Weights of a small GPT-style language model, trained from scratch on English Wikipedia: LayerNorm before each block, attention and MLP in parallel.
MLP neurons of a small language model. Each row is named by its layer, matrix (up: input weights) and neuron, and shows model dimensions 288-383. Each number is 128 + 32 x the weight over its row's rms, rounded and kept within 0 to 255.
After each neuron's rows, "fires after" lists the tokens most often just before its 100 highest values on Wikipedia text that the model never trained on. A number after a token or word is its count.

L5.up121 [109 166 127  42 137  76 141 135  92 137  72 110 138 115 130 142 150 166 154 164 173 142 108 105 113  90 116 141 118  80 181 130 128 118 133 147 149 103 139 125 107 109 127 145 154 145 177 138  94 120  85 113  84 152 150  92 162 160 157 112 180 127 103 123 137 135 169 104 160 109  80  86 147 166 150 220 136 120 128 173 121 193 110 105 122 115 177 155 149 112 179 156 197  88 124 127]
fires after: "20" 68

L6.up55 [ 85 143 122 116 125 166 134 137 109 127 127  96 172 156 137 101 108  95 168  95 117 105  83 133 112 114 122  85 138  85  93 123 191 124 113  95 134 153  45 121 157 154 150 121 102 133 184 125  74 121 129 172 147 107 139  85 152  59 144 115 111 131 121 133 142 132  92  59 128 162 140  82 156 154 135  76 178 178 117 135 167 133 134 141 134 143 120 151 123 102  54  78 106 142 127 161]
fires after: "|" 28, " |" 24, ";" 5, " Rank" 5

L6.up444 [167  59 143  89 142 104 185 148 130 128  81  94 107 112 139  73 173 162 171 210 205 201 121 175 134  62 154 106 174 120  97 187  93  92 128 140 151  97 174 124 135 138 137 128 112 124 145  93 119 119 163 117  93 152 113 102 152 145  93  60 107  87 143 117 163 150 188  64 173 108 106 162 123 114  98 164 145  65 122 190 118 104 164  94 146 154 105 139 155 122 153  92 132 136  94 180]
fires after: "19" 25, "20" 20, " was" 6, "==" 4

L6.up373 [157  98 118 116  78 159 144 211 177 122  88  93 173  60 123 168 124  99  98  86 119 128 180 144 137 155 163 155 160 152 126  84 185 128  90 123 104 184  82 147 145 149 164 131 154 185 145 150 131 143 166  92 135 138 111 101  93 128 138 132  93 180  89 164 164 125  99 123 173 112 125 107 123 145  90 145 126 118 154 134 134  81 198 184  99 152  93 122 170 134 154 164 105  91  38 148]
fires after: " |" 26, " " 19, " —" 11, "0" 7, "et" 4, "sc" 4

L6.up261 [132  92  78 172 116 123 178 132  78 131 219 121 122 162 139 144  91 103  91 137 139 133 163 124 149 167 176  53 160 144 148  89 157 121 121  64 167 165  91 168 170 101 163 146 114  86 115  84 122 167  98 106 172  86 166 127 116 136 127 152 109 129 135 117 143 144 133 147 122 139 138 171 184 131 135 129 160 110 132 123 164 167  75 148 147 123 121  82 131 104 139 110  77 123 179 120]
fires after: " " 32, ";" 21, "," 9, " and" 9, "-" 4

L6.up511 [116 232 117 113 160 167 108 155 142 139 154  86 121 159  92 118 166 132  90 150 138 156  98 147 125 124 121 138 180 120  85 138  71  88 189 153 117 188 118 120 131 120 154 181 127 134 154  83 143 142 116 160 111 146 193 110  57 106 157 116 140 151 134 124 134 173 124  66 158  91 162 145 177 185 134 130 126  77 112 149 115 112 162 128 124 128 139 123 108 126 139 179 184 117 115  99]
fires after: " B" 25, " C" 17, " b" 5, " |" 5, " c" 4

L7.up734 [181 161 133 146 174  99 155 111  77 127 164 101 114 129  85 146  94  71 185 125 157 126  97  96 164 114 179 153 136 152 196 112 153 122 149  93  66 139  53 119 130 146 122 188  91 174 144 134 133 119  88 172 118 144 114 159  98  85 109  74 136 119 118 134  99 128 141 203 119  97 172 131  91 136 197 161 133 115 162 139 157 130 127 150  99  58 146 154 109 170 147  92 115 122  65 129]
fires after: " U" 18, " E" 13, " A" 8, " S" 5, "A" 4, " P" 4

L5.up424 [156  96  60 102 148 109 111  97 133 104 165  97 185 100  84 164 130 162  97 162 124 164  80 173 128 150  86 138 125 120 139 171 145 113 123 150 135  94 179 154  89 139  81 106 151 179 153 112 107  80 144 133 166 142 156  79 123  96 112 145 150 130 124  87  90  95 153 124 128  97 164 140 134 171  57 145 135 131  62 147 179 121 146 177 158  62 129 131 123  85 117  93 132 160 164 154]
fires after: " |" 23, " was" 13, "-" 12, "|" 5, " is" 5, "." 4

L7.up642 [216 148 117 134  85  90 118 128 137 139 104  71 146 178 122  48 143  56 162 140 127 166 143  91 134  81 160 103 119 109  86 157 139 170 105 142 109 135  96 122 180  79  85 127 127  96 110 129 137 168 138 107 129 101 136 129 139 136  42 122 139 186 117 150 101 117 157 120  91 114 138 108  80 163 133  98 103 144  90 172 113 118 160 197  83 160 148 132 138  97 137  87 142  73 177 131]
fires after: "," 31, "4" 11, "1" 7, "8" 6, "6" 5, "3" 4

L6.up95 [ 64 114 125  85 109 134 152 157  93  90 161 106 113 138 156 102 116 141 172 102 164 144 124 123  70 156 149 113 131 121 177  89 125 138 167  97 186 110  98 135 136 153 144 182  96 155 144 159 151  97  90 133 105 129 130 103 125 154 106 139 135 140  95  86  47  99 108 140 121 196 147  78 133 139 175  74 181 178 111 136 150 102 116 117  79 100 145 161 153  84 113 148 146 136 151 133]
fires after: "20" 45, " " 17, "19" 5, "′" 4, "\n" 4

L7.up308 [101 123  86 119 100  96 191 153 132 110 122 121 138 220 119 133 121 107 174  75 149 120 137 143 112 107  87 127  97 103  94 113 160  86 136 108 114 217 102 168 100  97  54 153  59 174 133 144 118 140 141 131  86 106 168 133 106 157 148  98 143 122  72 194 110 111 109 149 122 162 185 175 109  86 195  98 154 120 154 141  89  63 171 199  85 154  60 159 176 166 159 166 155  97  90  85]
fires after: "," 33, "." 28, " |" 19, " " 12

L7.up369 [119 113 158  67 150 152 140 173 143  83 100 113 126 142 155  68 113 145 123 119 139  93 102 170 124 108  84  89 116 125 100 151 146 147 106  90 129 108  85 137 171  61 109 187 103  97 179 162 144 165 115 131 124 111 165  82 173 122 115  85 133 163 120 160 128 131 153 159 105 129 129 115 117  78  97  74 183 177 136  87 138 110 126 140 153 108 107 121 103 111 155 151 122 107 128 118]
fires after: "," 21, " and" 14, " the" 13, " as" 5, " when" 4

L5.up527 [102 118 184  94 155 161 148 150  27 118 121 112 134  88  91 163 141 101 134  96 140 105  66  86 136 146 139  84 234 120 121 120 101 155 106 133 186  87 150 140 167 133 142  73  96 132 123  97 122 111 116  76 110  91 173 101 183 204 150  95 169 104 172 105 130 141 140 144 110 125 163 191 134 183  65  99  97 141 235 119 140 140 126  90  79  79  77 104 116 136 172 144 171 132 172 122]
fires after: " the" 37, " a" 9, " first" 4

L7.up577 [151 187  86 123 122 138 110 135  82 143 147  58  87 129  58 101 161 147 138 142 129 138 120 147 153  95  77 119 118 110 130  92 166  56 147 115  83 140 162 156 133 136 138 150 119 120 121 171  94  77 139 164 129 134 159 125 151 106 124 111 119 103 119 147  88 163 116 144  53 189 181 112  71 122 159 131 124 128 132 141 173 137 159 129 117 139 119  98 116  82 101 128  60 100 120 133]
fires after: "," 59, "." 27

L7.up446 [ 65  46  79  88 163  73 150  99  56 136 150 158 113 130 117 158  95 178 162  81 119  64 107 130 128 128 117 117 175 183  98  68 103 117 139 124  61 143 124  76 180 130 157 133 102 128 142  99 181 129 136 180 113 169 105 115 133 114 147 119 164 160 135  68 203 119  64 130 118 105 124  73  98 189 118 179 162  93 170 123 146 105 171 119 144  80 130 135 176 143  99 160  96  86 120 138]
fires after: " the" 28, " a" 12, " |" 8, " b" 6, " B" 5

L6.up566 [183 144 148  89 100 151 158 151  67 138 132 152 116 116 133 109 141  90 131 180 128 169  71 165 138 148 153 103 139 112 152 169 161 113 159 120 113  94  99 155 126 122 170  47 121 104  80  90  52 111 146 160 195 103 171 221 132 119 104 130 156 120 194 134 139 143 128 170 102 119 118 145  97 145 134  95 121 159 147  75 102 102 155 161 160 139 215 127 129 153 121 137 149  90 131  98]
fires after: "." 49, " ." 12, "," 10, "00" 9, "40" 4

L7.up644 [131 106 150 131 108  98 108  51 109 119 158 150 138 114 148 143 196 120 119 106 156 148 114 154 136 132 131 147 178 228 173  95 199  95 128 104 152 147 190 163  99  99  68 136 148 101 111 100 132 107 143 160 155 110 134  73 133 151  78 152 200 120 125 105 165 167 145 148 148 133 106 150 128 130  86 129 123  85 136 147 139 127  74 144 114 132  99 127 128 166 180 205 134 176 138 102]
fires after: " the" 41, " " 27

L7.up87 [150 111 166 171  76 166 147 107 138 105 116 155 164 141 104 127 154  96 124 178 100 105 153 170 109 141  89 103  73 127  96 126 177 119 149 116 138 127 112 152 160 106 139 143 109 105 142 186 120 122  99 148 112 133 138 155 130 130 129 126 187 151 117 156  78 128 120 152  81  90 111 121 115  91 156 135 137  85 145 152 131 154 161 148 115  77 158 152  86 146  69 144 142 101 180 130]
fires after: "," 67, ":" 4

L2.up453 [ 82 155 181 153 104 131 137 145 157 144 142 163 100 119 135 116 156 109 114 121 117 196  97 147 111 138 131 154  83 141 111 114 158 139  95 131  94 138  82  62 116 131 143 123 132 147 166 116 160 166 109 121 145 176 152  91 153 130 151 106 143 148  71 137 127 138 189  98  81 131  99 120  98 123 122 107  91 129 131 165 133 172 144 133 117  78 121 127 114 182 130 114  98 217 105 121]
fires after: " the" 42, " The" 11, "The" 7

L6.up635 [116 133 145 118 164 115 118  81  99 122 101 122 159 118 189  90 118  91  87 147 138 117  56 132  81 165 114 116  93  91 170 168 108  99 116  85 147 103 128 114 129 161 180 158 163 152  91 111 103 127 118  84 158  85 132 159 125 169 125 137 108 165  98 140  95 189 156  89 108 167 125 137 151  94 142 134 120 170 157 130  92 119 143 113 135 166 173 107  99  74 109 134  59 156 121 125]
fires after: "–" 32, " No" 7, ":" 7, " first" 6, "1" 5

L6.up190 [126 184 121 100 140 128 111 141 128  90 109 110 137  95 113 177  97  81 106 121 124 180  94  79 164 148  74  90 119  99 137 150  98  98 109  69 128 155 185  79 162 108 108 142 109 106 114  94 105 143 133  82 105 147 160 151 143 108 113 179 141  95 151 122 135 169 201 127 126  49 119 114 173 101  92 201  83  99 114  90 160 139 129 162  99 117 135 144 118 114 127 190  78 101 173 148]
fires after: " " 53, "′" 6, "-" 5, "1" 4

L5.up43 [131 107 122  67 150 145 185 147 118  80 145  90 102 173 150 122 152 105 149 143 156 102  65 142 140 118 194 160 155 128 133  88 119 127 140 138  77 140 177 120 125  86 129 132 136  72  83  77 165 106 131 150 108 163 177 105 149 105 122 125 157 107  80 116 154  99 133 161 170 153  94 122 176 153 155 174 112 158 117 111 148 185 159  96  94 151 112 160 106 119 102 112 113  91 135 126]
fires after: " (" 23, " d" 14, " c" 8, " L" 6, " non" 5

L2.up81 [178  48 152  91 143 118  88 141 100 102 134  84 150 130 151 126 170 161 115 121 232 129 145 174 159 135  95 197 155 143  73 142 179 141  96 119 143  79 154 182  94 127 173 134 140 156 125 132 173  93 155 124 148  79 108 118 116 164 140 145 144  81 160  83  93 130 113 181 134 104  70 168 134 131 112 153  68  78 162 148 184 187 154 120 141  90 130 111 134 147 166 147 150  78  71 166]
fires after: "," 25, " |" 20, "|" 11, "eated" 7, " South" 5, " United" 5

L5.up608 [106 150 175 125 162 130 109 126 156 192 106 140  77 143 109 100 106 116 114 126 127  98 121 116 118 131 135 121 170  71 125  97 165 127 153 148 184  61 133 130 133 123 195 178 129 118  80 141 100  97 145 132 217 137 153 108  71 142 105 132 110 110 171  84 116 156  76 127 174 146 125 158  78 179 135 105 119 124 131 163 127 142 102 143 125 181  96 102 118  20 170  75 125 121 153 166]
fires after: " " 28, "|" 15, ":" 13

L2.up317 [168 139 154 151 187 166 100 107 146 153  81 107  93 131 149  91 146 120 134 132 120 161 162 134 146 155 111 147  70  86 158 118 155 177 128 103  80 128 101 141 119 102 121 152 142 123 160  93 138 155 107 146 104 146  96 139 157 149 188  92 163 253 104 191 136  63 126 105 149  64  99 174 173 108 157 117 137 170 138 165 103 145 195 197  80 121 142 175 114 142 182 110  91 148 132 126]
fires after: "," 23, " the" 19, " in" 16, " of" 12

L6.up285 [ 84 122 179 130 105  86 110 121 138 140  93 104 130 139 160  92  96 103 152 129 106 109 161 114  82  37  80 118 112 179 108 101  63 132 131 138 125 140 144 117 170 135 157 120 165 122 144 144 129 125 142  79 125 141 174 125 202 216 129 114 182 168 113 119 152 113 101 126 146 162 186 149 137 144 105  73  99 220 167 129 116 160  99  99 105 134 137 142 131 135  67 113  75 163 109 116]
fires after: " " 47, ")\n" 6, "\n" 6, "20" 5, " Total" 4, "|" 4

L6.up437 [169 131 120  82  91 140 162 182  90 180 138 129  84 117  99 108 147 109 174 132 106 109 111 169 104  76 237  83 104 156 162 179 101 158 105 172 114 130 161 112 172  75  65 128 132 112 122 138  99 123 141 163 146 178 102 103 107 160 105 101 171 154 108 136 154 134 135 145 133 104 137 147 113 131 114  86  57 146  75 202 159 110 131 171 101 171 134 161 171  87 121 128 133 103  94  53]
fires after: "1" 24, "6" 16, "2" 16, "3" 11, "4" 6, "0" 5

L5.up35 [131 144  89 149  98 137 157 182 143  97  87 100 187 152 105 158  83 156 119 113 117 100 182 110 121 113 162 189 135 136 100 100 132 103  78  95 146 144 151  90 200 118 161 108 126 115 126 132 145 110 120  98 150 102 134 104 116 104 124 125 136 166 125 155 110  82 139 120 192 156 100 144 132 148 136 125 109 170  66 133 152 134 168 179 144 146 110 177 177 151 146 169 115 127  74 134]
fires after: " |" 23, "–" 15, "1" 10, " " 7, " —" 6, ";" 5

L5.up672 [116 182  87 160 123 174  83 167  96 138 124 152 186 133  86 143  59 101 147  77  91  94 167 108 188 133 108 130 138 117 148 193 137 158 108 180  91 162 119 130 105 173  73  95 147 118  90 148  83 140  99 132  90 121 137  61  99 133  83 125 129  98  61  99 155 138 160 167 103 113 132 154 175 100 118 122  89 165 200  65 169  94  79 182 109 116 110 158 119  71 114 150  86 139 128  99]
fires after: " " 68

L2.up520 [ 88  90 143  77  99 117 129 109 165  59 125 199 180  92 114 113 118 138 130 136 177 151 157 160  84 161 115 100 101 134 117 127 110 179 144 132 116 165 163 119 110 154 147 112 159 187 140 124 154  94 187 130 142 149  68  89 108  99 121 116  79  50 105 125 114 153 128  88 159 134  64 126 126  52 135 170  94 153  92 161 136 117 161 149 145  89  85 172 125 116 167 105 132  69 148  98]
fires after: " |\n" 46, "==" 7

L5.up209 [172 142 146  65 119  73 171  15  89 101 148 127  88 183 127 133 102  80 128 126  92 144  97 120 184  92 129  96 180 154 134 146 158 101  83 127  94 116 127 171 129 102 178 120 137  99  78  86 143  38 121 161 107 123 124 180  76 109 125 135  56 170 118  95 113 100 119 144 130 137  97 105  96 119 134 146 108 124 145 182  93 136 138  69 139 115  71 120 127  78 157 148 154 108 132 149]
fires after: " " 41, " Azerbai" 6, " February" 6, "19" 4, " March" 4

L6.up642 [159 149  87 135 122  95 131  92  97 206 155 144 131 156 153 125 136 103 138 173 118 124 155 112 132 176 139  69 113 107 117  98 138 107 124  69  98 119 170 136 148 140 135 177 113  95 135 166 123 156 176  96  92 122 103 152 122 110 139 165  90  96 137 137 115 119 153 116 141  88 129 135 138 140 106  83 107 115 103 156 116 144 164 114 118 110 150  96 150 190 107 139  96 135 138  70]
fires after: "19" 56, "18" 10, " on" 4

L7.up122 [137 116  95 132 107 161  86 145 151 140 149 183 131  61 150 122 161 108 136 135  95 125  57 112 147 121 128  78 149  68 167  97  95 108 175 124  68 195 113 131 176  82 121 117 121 146 127  75 128 104 137 102 144 152 174  98 133 100  92 159 122 131 175  97 144  88 105 173  80 150 101 169 144 158 164 137 152 118 155 122 204 158  58 167 138 149 101 128 128 126 124 101  91 112 110 144]
fires after: "." 31, " ." 11, " " 11, " (" 10

L5.up200 [212  88 140  70 131 197 131 196 111  65 120 139 123 156 101 169 121 171  79 131 170 110 117 111 158  92 148  50  80  91 121  95 116 103 135 132 128 140 127 109 172 130 156 129 147 161  82 152  91 141  49 145 148 145 161 129 143  99 124 139 119 125 102 121 107 159 120  76 143 121 149 125 111 131 153 135 129 121  78 231 161  90 123 133 151  62 121 116 124 145 163 123 144 139 154  75]
fires after: " and" 37, " (" 7, " the" 6, " same" 4, " as" 4

L7.up362 [127 122 160 166 135 105 203 138 142 148  79 133 141  93 100 170 164  53 164  99 184 123 170  96 157 176 179 148 139 162 118 101 128 102 136  72 166  96 217  99 177 151 110 156  82 135 128  49 101  66 121 136 150  89 138  91 156 175 195 136 116 145 176 181 100 145 127 102 165 109 106 144 160 109 160 121 116 126 116 118 116 141 189 117  72 138  63 116 176  76 147 151 117 136 127 156]
fires after: " " 31, " |" 25, " —" 9, "0" 7, ";" 7, "1" 7

L5.up255 [109 146 187 118 168 150 139 170  50 106 160 135 133 124 109 101 153  68 124 148 109 102 175 130  82 138  91 144 123   0 118 150 150 130 113 113 189 201 148 155 148  97  89 138 155 129 169 128 132 127 186 130 155 110 117  88 156 106 113 124 139 138 132 130 117 121  95 119 125 117  84 126 122 115 152 139 199 162 105 137 162  60 105 103  62 112 151 109 164 146 142 143 116  92 144 149]
fires after: " |" 24, "|" 14, " of" 10, "." 5, "from" 4

L6.up109 [101 135 133 209 134  96 127  55 114 190 131 124  78 135 141  83 130  72 142 120 124  92 104 122 201  90 118  86 139 123 129 137 110 159 183 149 119  98 173 124 139 134 130 121 144 143 150 163 169 113 100 101  99 134  89 131 142 127  88 117 132 184 129 138 126 121 195  95 116 124 182 173 111  96 113 102 152 116 119 126 144  77 137 139 140 151 167 134 134 134 144  75 147 141 140 168]
fires after: " " 37, "," 10, "19" 10, " born" 7, "born" 7

L5.up309 [ 98 134  75 150  92 137 118  95 136 140 128 138 144 149 173 138 121  34  93  57 146 127 136 139  91 131 151 107 150 103 129 110 202 102 118 137 117 116 119 127 131 155 179 167 103 112 140  95 129 170  63 114 128 163 158  71  89 128 103 124 129 115 166  99 149 138 151 116 143 112  99 224 142 135 170 139  90 117  96 117 178 139  79 159 182 133 114 119 160 151 152 124 140 135 145 160]
fires after: " the" 43, " The" 14, ";" 8, "The" 6

L5.up201 [111 135 135 107 100 157 141 122 130 159 113  92 178  91 167 183  99  91 100 179 165 149 154  74 126  93 137 120 207  92 123 182 130 116 181 182 118 111 197 123 119 118 126 116 153 118 115  81  43 116 139 148 137 143 157  95 127 129 134 172 187 133  98 136 132 154  96 114 180 101 107 133 116 141 111  88 134 114 142 168 122  90  85 111 111 142 176  98 158  98 125 184 149 132  87 171]
fires after: " " 30, "===" 14, ".\n\n" 5, "|" 4, ".\n" 4

L5.up400 [187 180 108  97  92 122 112 145  66 136 132 142  86 122 132 160 139 149 111 154 111 106 137 143 151  58 105 114 125  65 140  81 117 104 151 143 152 113 101 103  98  54 112 122  97 101 142 143  75 147 161 131 128  74 143 142 153 156 127 149 140 126 137 135 189 109 158  57 128  92 113 178 132 116 108 142 114 101 140 107 163 194 167 107 148 100 185 146 118 147 137 110 121 160 137 171]
fires after: "," 20, " (" 15, "." 7, " was" 6, " is" 6, " which" 6

L2.up701 [166 154 110  92 118 166  84 107 135 125 159 155  89 102  73 146  80 140 129 133 143  93 144 110 108 119  99 135 151 193 140 163 112 172 155 123 160 145 156  73 108  73 199 112 141 110  94 134 148  97  88 137 105 143 104 158 118 162 102 134 117 158 140 103 107 160  78 178  93 104 140  93  59 151 113 136 102 139  85 172 101 115 110 162 119  89  73 156 166 132  92 155 112  79  86  97]
fires after: " |" 21, "|" 12, " |\n\n" 12, " " 7, "\n\n" 6, "==" 4

L7.up742 [183 114 140 169 131  88 114 158 180 138 155 101 143 114 179 123 127 150 133  95 113 127 184 124 128 155 189  46 146 105 112 152  60 170 108  94  91  97 146 122 172 113 113 133 142 125 179 151 138 106 151  84 106  99  64 153  56 110 135 129  84 127  96 103 143 105 130 147 146 154 135 157 158 102 162 138 115 123 122 122 145 143 116 114 165 124 119 134 147  90 150 140 103  85 145  67]
fires after: "19" 26, " " 24, "–" 21, "20" 11

L5.up454 [129  97 155 131  91 105 156  81 122  95 132  95 140 123 142  84 131 110 114 105 151 113 100 121  86 116 154 133 112  80  67 138 141 128 172 119  91 114 117 204  93 145  91 123  94  88 130 168  54 139 164 104 126 136 134 108  95 151 119 128 137 123 129 112  65  96  82 110 135  88  85 109  70 112 100 133 120 147 112 104  75 120 148 201 131  84 159 169 108  95 130 136 118 140 118 137]
fires after: " and" 19, "," 19, " said" 8, " that" 5

L5.up404 [136  80 103 139 138  87  93 109 141  74 116 122  98 138 130 101 134 181 134  97 180 154  54 117 114 101 107 135  81 141  94 160  84 155  99 111 147 131 115  94 114 135 173 122 127 138 129 175 158 149  89 111  80 135 126 114 124 104  94 126 110 140 122 171 119  71 120 127 132  89 168 145 104 161 164 131 122 139 109 102 109 137 118 132  99 147 127 113  82  81  83 111  90 138 170 136]
fires after: " |" 38, "|" 8, " " 7, " was" 4, ";" 4

L5.up464 [161 149 147 142 170 131 124 109  92 126  98 124 133 158 131 142 135  65  80 150 158 118  84  47  93 162  89  81 118 106 132 168 148 105 157 143 149 109 135 113 140 156 113 147  98 145 146 106 116 165 171 126 135 109 112 104 117 146 147 149 109 130 165 103 160  97 164 176 123 112 145  84  96 138 110 212 133 126 115 139  92  86 157 135 156 169 160  99 114 124 119 210 159  98 115 169]
fires after: " " 42, "20" 14, "19" 12, " is" 5

L7.up81 [ 96 129 123 174  98  48 120  79 184  24 121 108 133 137 115 126 115 147 100  80  89 110  56 164 184 116  61 133  83  75 124 138 161 106 154 146 148 155 108 136 166  78 130 155 135 102 147 159  56 131 145 157 137 154 112 119 119  55 111 156  70 139 159 139 137 101 125 160 119 150 198 162 122  87 141  92 136 139 126 101  58  89 152 155 158 113  82 132 141  90  66 128 114 139 148 158]
fires after: "." 47, " re" 9, " Car" 4

L7.up721 [144 117 105 138 123  33 119 129 107  98 161  99 133 162  92  77 132 150 145 122 100 107  87  92 113  86 127 223 109 163  40 131 136  87 152  87 132 162 105 119 133 142 131 104  99 154 163 144 161 180  67 139 191  89 111 134 146 126  99  97 133 101 142 172 124  84  52 126 147  74 122 102 101 160 168 156 141 128 125 131 119 167  83 179 171 131 146 102  90 124 103 143 114 111 134 143]
fires after: " R" 19, "R" 11, " Car" 10, " Br" 7, "r" 4, " r" 4

L7.up293 [150 148 142 112 151  83 129  90 119 117 169  68 132 154 142 155 115 107 106 148 117 133 109 135 132 136  64  70 132  96  84 122 153 125 125 156  94  81  79 142 136 126  96 114 155 131  56 161 124 103  89  83 151 124 132 135 201  87  70 186 148  98 140  84 159 149 146 116  90  93 135 143 121  98 126  92 139  77 145 142 117 115 137 153 146  70 127 117 111 196 154 112 128 146 152 161]
fires after: "19" 40, "," 15, "18" 10, " (" 7, "20" 6

L5.up453 [154 160 122 138 136 129 135  59 112 204  78  88  91  96 124 106 162  88 160 158  95 124 126 134 140 173 140 104 164 105 135 147 145 155 122  88 161 104  99 158  94 129 101 129 107 165 130 136  92 103 128 169  73 114  90  78 132 107  37 147 135 154 197  85 106 142 144 170 131  55  98 124 164 162  66 162 145 161 149 106 150  93 107 151 119 191 111 145 132  96 190  80  92 134 136 123]
fires after: " " 37, " the" 22, "==" 6, " =\n\n" 5

L5.up426 [ 85  86 143 165 158  98 107 132  98 115 118 129 117 134 130 174 159  77 166 108 120  99  94 185 149  55 192  98 119 157 130 104  90 187  90 183 147 186 144  90 122 144  89 147  72 109 114  94 123 144 128 130  90 113  91  97 215 138 111 125 160 197 124 157 186  96 128 111 101  84  97 120 127 143 130 117 112 172 118  78 127 121 155 101 141 112 141 174 188 123 101 117 146 160 138 200]
fires after: " |" 47, "|" 12, " \"" 6

L5.up143 [ 76 126  51 132 196 185 155 156 144 148 170 154 141 139 116 102 147 128 123 148 102  94 161 108 176 141 168 112 145 121 166 125 122 105 110 169 139 166 127  62 161 115 138 164 141 152 142 147 166  97 143 160  78 147  97 110  70 162 136 140 148 133  79 125 126 126 157 154 176 159 125 123 116 143 123 132 107 138 111 138 162 122 144 155 173 127 161  94 175 125 117 144 139 138 160 156]
fires after: " " 78

L5.up381 [125 168 119 140 126 104  93 126 194 109 130 108 144 124 147  82 156  46 111  77 116 100 117 179  83  96 119 147 184  70 206 157 157 133 114 153 158 106 147  89 194  89 108 165  77 107 164 162 151  85 114 173 118 136 106 142 106 136  62 123 120 147 102 185 132  96 132 170  91 146  91 104 141  55 100 168 113 141 155  61 129  82 120 120 158 120 159 190 138  82  97 126  74 102 124 168]
fires after: "–" 72, "-" 4

L6.up6 [127 154 147 142  58  65  87 104  84 125 150 154  84 141 119 141 137 131 112 106 167 143 131 174 122 140 124 199 126 201  89 113 126 138  89 153 175  92 137 154 135 116 149 117  80 128 137  99  68  94 201  99 137 114 102 109 110 126 125 185  93 152 181 123 158  59 181 125 111  48 113  73 159 162 107 152  76 137 142 178 165 112 159 140  72 104  80 155 153 137 185 112 133  66 160 172]
fires after: " " 32, " |" 21, " —" 6, "1" 5

L7.up314 [170 154 167 107 138 110 167 182 152 155 145 115 148 117 128 128 123 112 107 143  50 125 149 114 141 133 103 188 109 149  95 156 174 136  93 111 110 122 147 124 126 134 163 154  68 118 168 138 146 114 166  34  40 150  90 112 129 197 132 176 144 147 183  90 124 120 132 155 115  76 175 126  99  73 154  96 141 171 117 154 102 158 108 110 147 107 111  54 106 144  90  82 127 146 185 161]
fires after: "," 94

L2.up441 [ 99 169 151 132 143 107 149 179 149 137 104 147 156 159 165 170 164 182 177 112  95 144 133 143 130 105 129 160 146 140 119 184 159 100  87 143  93  98 164 113 135 157 128 123 129  67 184 140 187  75  99 121 121 121 119 137 146 193 141 110  75 137  83 100 101 103 170 142  89 136 166 140 188 101 127 130 115 122 149 156 119 177 119 147 129 110 185 148 163 122 141 126 107 131 205 104]
fires after: "0" 24, " " 16, "1" 10, "2" 8, "3" 6, "5" 4

L5.up321 [143 130 151 115 147 149 197  90  70 145 142 160 141 116 155 123 129  90 132 141 155 125 112 172 110 105 112  63 108 129 164 116  87  64 110 104  94 169  86 123  96  91 154  91 119 168 128 137 141 174 159 147 180 126 139 124 115 175 117 119 150 152 105 118 167 111 159 123  66 147 122 155 168 198 147 151  77  93 159 134 143 115 121 138 167 125 122 123 161 145 143 139 163 133 150 138]
fires after: " the" 71, " The" 6

L5.up626 [170 156 128 130 164 159  71 133  72 153  98 107 142 118 201 158 151 114 140 170 107 135  29 124 156 181 114  92 123 126 152 174 112 143 109 143 112 201  98 129 109 130 155 108 116  98 112 130 131 111  76 155 131 145 145 166 128 115 113 124  79 122 125  95  92 137 130 107  89 156 156 153 147  92 176 129 114 179  89 152 127  40 139 156 128 113 169 149 133 114 107 118 105 117 106 162]
fires after: " " 41, " (" 6, "\n\n" 6, "==" 5

L6.up583 [111 128  80 108 143 135 156  81  59 145 105 103 151 135 123 114 151 166 149 190  93 180 124 160  94 124 186 155 175 141 165 159 112 192 132 115  84 156 131 125  81  86 127 110 184 103 122 209 123  74  79 124 121  88 157 100 144  99  95 139 108 123 138 111 188 103 147 160  84 127  97 106 154 181 105 134 190 144 137 101 124  96 121  93 138  97 172 143 125 135 128 137  86 148 130 144]
fires after: " " 60, "%" 7

L5.up571 [164 108 143 166  80 104 136 129 127 168 121 106 126 116 153 120 120 117 146  94 139 126  76 116  67  68 145 153 151  97 135  79  98  86 131  93 116 144 102  85  60 138 102  97  91 116 169 111 116 142 151 129 153 101 101 126 134 148  89  92 155  85 139  80 126 145 110 138 116 101 155 160  91 166 124 121 106 116 119 113 180 141  80 121 170 127 117 155 145 125  93 119 180 117 209 169]
fires after: " the" 34, " c" 8, " L" 8, "The" 7, " The" 7